{
  "attn_scale": 0.177,
  "schedule": "wsd",
  "decay_shape": "linear",
  "batch_tokens": [32768, 65536, 131072],
  "train_tokens": 314000000
}
MLP neurons of a small language model. Each row is named by its layer, matrix (down: output weights) and neuron, and shows model dimensions 0-159. Each number is 128 + 32 x the weight over its row's rms, rounded and kept within 0 to 255. Numbers have three digits each.
A block is one neuron, or neurons of one layer that tend to fire together. After each block is what it responds to, as a language model described it from the Wikipedia text at the highest values.

L9.down442:094121078152083079111124138190176135148127123127103123153071112142141136100173147080100113167110085144180087117141148122090207132142159159145097113108087138073090105051148111117104145121113120156113129143099091120189113109118133138154128079127061112132075144111130162147070082134139095129113157099079154081211127148140117119123105159155162152154171159087103133070158093165096185151154133089165175084124143165156150113072130157209083151158097124174150125197126144178117124164143144
L9.down461:155131156169144138113125177172164133114091125197157125107095112141093134147149107088146157116141065150105100128162163108103117127153106115063159114112162133170163103110128055108121108110039115157156140136129125136159096150144119155120102137140141138241092126093116144152176062162140071185131124141070142132136210101101157151123144137099085099153134074117112111155123133115103134032170128130141161092206095115156123120148126128147120143121121095100197072194123124120118078127132070
The article "a" inside running prose, usually right after a verb or preposition, as in reached a, owned a, lived in a; occasionally "=" in wiki headings.

L8.down277:132176134133140105108152157090063152119074115153135112087161132159097105150143179102081110164139073131110142097173151147120125132115166166126109130086127104113101112197144147113187108101166096110190144134147137138123069114169131152190100101108172172073107114157131125228116120125115170168171098051073107101139170101175100114096182155153116074158146126115125151109170111147140153111144145152087222147135104115135070170085126086121075162123124115094124094109077138131125108184098094
L8.down334:194118149156192132144151122110128172103066109123083170099051100165122168194088113143169147110170125094099117129176135141145130155098179132129094161117139099158144109155109165165134133142101112113163117187130129091171129162097110142143149117095105144101106077099174133141159108138044132136214143201123146113137111119123141166161134121113153122114149198101103116129088155128146122159123070163126077113142093117073104163090097104156075150137076169073109059094088171175161095102088118
L8.down356:247108126088095137186154110119107155148142163165147116095154152120126144102097124136163149155185139133120108121137077113191126080120119165096152181102132138128111149066097127135138133164076159136133172072152101183107058066087145115098079195108145137142123129121121151150109130138110092094121213151122161124131084180122147156132119143071078084169078134143173112073122040185090100184160149128170131109132135135129126138120088178098113112131107120106073123144128112125119100141116174
L8.down451:138179134138092109173097107178097153123102133086150169130078101087159102171137145112112139093167092103111131115089182047161165070165169077066123074159133090131131141184105143152143170215148164112125116135143227115145119157156158146138130103086088125152136108187137135113107102080115155116103122043148166135120066096129152167145086095174111161157126157150144160160102127097146131065180174140125134140155109137123100123104100069108080127124122175129122166110149143144100075113151123
L8.down484:127112156136125195123186097170108146114066126071048052090104152101090110093102134134114180138156126186173126077152129166159101151169153139046149132142141145105117118178154110124143085168132142124141081185134175140170088141135125163169150139111136154172105114148141140124162094155131090080126134115083163111148146088136120152149203128123061103124131116106171129129108158153166154173072115142098166129119086102120112141111116093109112131153075158084065206059149073153154134110141127
L8.down526:150160155087150078174095100154093182104147131106112135118095129102093147179117119128144129137122122177107156160128155164165133124157144124170169086076142121112097075119146146151114119173146161112163149137139101120125134153181094135149135157152203151138114139117079168181146123143111125102106136084124140064169192127163117120154160136155125104126082098070026109095165141163183091060090122141101164038075088156136128182116134112130107106046135128052152154080124126119091126124111181
L8.down576:081131128094164142123143139120151105088095119108126094128187092184137115078126153137188168177117041115106127089135138106148130163172141132130149088185086111039119203088172136170063096133089141164076085075182141155121116201108169146139106177138130143123122092130164131151169080124110093152139160145115130113139133100100084171117179137173141159131131148148161097149134123167127107074104125119099148050088192115176083143139129118154116093147095117120086118157124141175104163115080118
L8.down632:138135107156142130097127122200102049143148117198123152156070148108077153146145145157089141144122149153133062159142157124108103137108129156051163116130137156133098101141114095072169075076143095149087163148103110129101115104197160099095122151143185124191119131134092161101163087143097054134116087134102101134168229098122132130140154174134165130149152149145063090124150163090108088115165154132116069131154104129157125132095138132124096208117163141190124122123151146107072129109145067
The final = closing wiki section headers (== Events ==, ===DVDs===), plus clause-linking "as" after commas and verbs such as have, has.

L9.down317:107156095116169143152088110120105142136126133160108129148135163129098097101133084079132159164149091115069128154123106071143154120173135170195092168116082126082120107150136098151135121086168154163122116095149089141131136094186084142152170151127157191113044139120159156074073153141163157126112079150156179137105142115076107139124167114107110119099118171052081154097103121162137126114092133106131169115137126208192103150143134160131134146099103153062190155130071126111136153060219107
L9.down572:170108128119167197132140124116128144066167207115171161111153149127098121176134163115138147181164149186122111179110160131143119136128068124120114106133165161059114154120149113113113101138112096113135147115104189116122096098182025135106140143134137090172125103104149088108140198136132130109036084142151161145137187113145102135116152152168171114125113099065101126121125101112108155137143133080131074124128147124138103055133184136167099130102148133143084095117130175136109136016070116
Interior word pieces and number separators inside an unfinished word or figure, e.g. car|pen|ters, una|ni|mous, the colon in 4:02, the comma in 1,490.

L2.down146:067096092117144095168108214159103150108141076108158088143103155119110080117142142151102131112093137117145111079149110179097110201153162099179124114172137114136102189154167160164114123137057117183139071118168157115120158219192104073132140119068112183139103136101064122138121118086169134104171129139146141119133104135155119152109186098124149120128126141133171131140096106115091143118174083129150140166124164142110127131067133141132152136079180048085109109183116138101075172104087112
L2.down300:139114138153152121098102111129185090165124128134049181152113106158127123111110123111145143089144173113162178167141125070167145105134122106200142122136117075125158099073133096130135146137139118121161154128134103079165082138161129180156124146220156108133072138192076116160133083126112119110128132195124100100127088197107119101131152095118089143139151062149120181130126133083112133183163135099174044084132099057108133080110163130171124107101132116108192149151134132117055146166088173
L2.down479:114107087121137103144150149142108127119127138099122132148128171136163165138091126139098086105180127170078122126092116181159228096206123127140174163130087097136182080137165180143126125101156115104205144139142136109142134115157109096086143131151183115142119084128135102142159110105120116181136091149139094141065049148079074107124182077169103033181084129126114127128088107168132135106176084127160130122158093156099114104103088114106117181107097088182174151066157144101146120158152139
L2.down576:147052088142133129200094132164090206104130096142132114079142072089128079121089119148182142134090110146199157137138151162129148140156155155199151105135113097070125127172116130137092119149063129145153102119164095174120115180086141150079121037079118133097131132117109082105105079158134113132135085106152172148100132104143146139109174091210123100138119138174162121111124128148105139129143078134159125145190158117067081095081101156105126149109206140114118085131167129162123163092149150
Opening = sign of a wiki-markup heading at the start of a line after a blank line, e.g. = James Loren Martin =, == Aftermath ==, ==Sources==.

L8.down20:114095137105129133106090115063137113155118133114108168135167071143116085166149157121094172200104127125113114150121064148163081158171123147144167171168085093165179128120193108110106181093047094111128149142150157172126111095098165101104151148131144135125086126137137112092143115140160151093186123121115132098111191162173130131168072198057151180137122152127073100170130089109115105170084091172127134100097179100120094107177091105054127098147140154166073133166127149139106124083123166
L8.down184:092067127124130155137123143119135092086103146199157125151064127136164084141094136117093189184127171116114136085143097123096175102029094115146087115109122133113154138154135123112137128116147117132138165143088161139106101117143151150127070152182144134081136176174140107130089110161086117104229144179191193129099151128078089119091152165105133121054109106110181102198103160181156097178165114096142157141126133127133134087147130098127164111158115054110119132161132144109096093077149148
L8.down196:057104122112152165143114081189117124125122152113138135168070141137134121135083093107201193154105131113127140101151163139126124138161183133111120072127072103141185156148141120122148163098118131165139103113112162072057099111074104133113116141174092098101105151141078193131172136161179137087167075107188064144159179200106103093107098119121145146166154117153135086153107097143102098103143146102146086142159156141148099154166107174141196141092057136115195147132109133115177093093104102
L8.down242:112126118086164200184164112133150145156074076106108161072096042120133094132126121155151160173153156108176105106101062121185123110146111173164160147093109136108112136127139157149088136198148067080138164086122150169072168128149083111143110158121193141115099153104153146127140094142100132093160115096104142100133071061150091121097144133140119125095099162033133116120145195153152143168114098115174156141123074130139120113103151113135145115135109142140166123083154152129211123083113188
L8.down380:107137139094099145150132134072075128185130174129132113188041141164155175186149141075176130167117146118129165107178125162136144117134162155160124130131092048153133158122125111179067143100155109132156133102068110127104131165081051129127121096176097083085121162083119177150128141166155147102174185073103077087110157169148130137138160134125130149143194102070079076139156096157157046130157114108108173122110091116150145110139122141132140093108127163060151114101131169108149122149136102
L8.down578:102110117138175097147138146105120107175123159151194074111144114099128097110082144134136170141076121153169142118055136098143131146114095114071124114098146086157139120158086135144130172101106131195091143215098160137119111081106170128132096188181092161173132084109093110113152145156074085102064150137198148155137068133196151120108120137114117123111138137191176155043121112106126139117143126152200128101135120162164126124134103160075074114157154090121125141093136127178074086125188119
L8.down607:121168135125091130009132104159124124204105116115121082112079033158085141108118146145195159186075154153064113149126164157126124119138131172151164182143098105118118111124070129128187094135120141137155108139101146065081118121167127135065142168158126115141177211155119108123094132129123098077165140080148120156097075110148125179141132155110129129152110131150126108213083094123165157155126128122094181127124114152144122162118110174097085115116114163146140077117146078114149109088112144
L8.down614:201163071110158084122173148157124107092145127147115181125182176118102162127127139169152118166144077141112147057148144092181104097107120145124155131142101129172091141153145080108136165091135087105208081087132055142131117136141160177153098190126167071132077134124176116180075100159123125073061178122133116166116146202159096099124172151133084114139105094123067076094140104162155089120145157139148125097109130107172133163143142051120137089093115147116136123122110102129103169114152131
Word-internal fragments inside names and foreign words, such as sk in Sanskrit, f in Gulf, ate in Guatemalan, plus the longitude number after °N in coordinates.

L2.down86:181151191131102161134070150132166149103139154178097151144153084143106153136164149080137172148084118135170075109141111147110120165153058146184122070094110138115200169201120171103130162109158073190101095126131100107081116120128168105087134145076086145149093140094155126117194131143142146126108185138101128119101056127095128102100152098153119084091133157074103123082082100153099175201096096141090115155137113169155126134144176110145131121163147048106157175117104100118132142156110114
L2.down158:104111112143111123104098092130100083069160109090078088153140110097097188124156176123104055148091133156128148116110141134099152092154129130156142093133113161088081102138116112106121140180151143132122119145153163123158140146144106138141096141135118094097136153182160143072083134146189170134176162133168082133167135163106128097094096134121156090135175196098187105105131149096090154151115067163155112140113090115160097089145147143172188049224116069079137151164133167104165057192146119
L2.down307:062144114072099165139145131116133203075174075090100100123122122127169126135075117114101166133162140134138119109113124099122141111167157106184130152088100100173068151176154129111158116123092069107150171107115142097139130128117138120125126082170153152172149112148190137102068097129129119168127140111158118182166111104133094139169129169143153112110111188132203056137085094078038165195051092149130117122169182127109157096103140108067152141142152131137104162166105161103116104162161152
L2.down528:149154095108150113069167116109172116108102136088090143102137131136160143130168122100143091141179105184087122097132171135089136108137135089086167074053171185132207128152120098140163149228161083095137109118172167176096172149113157146178145114184118087114146050112074150145101157108137123128132198125120079163145125124128108161138206109143055131143155159101141150136125132142091083073106111114141119106148159062128138179107069108125102107130141172123109078145140112099134103138121132
Word-piece syllables ending in o, mostly inside rare names and terms, such as Par-amo-unt, Sphing-omo-nadaceae, Sha-po-valov, plus standalone no/No.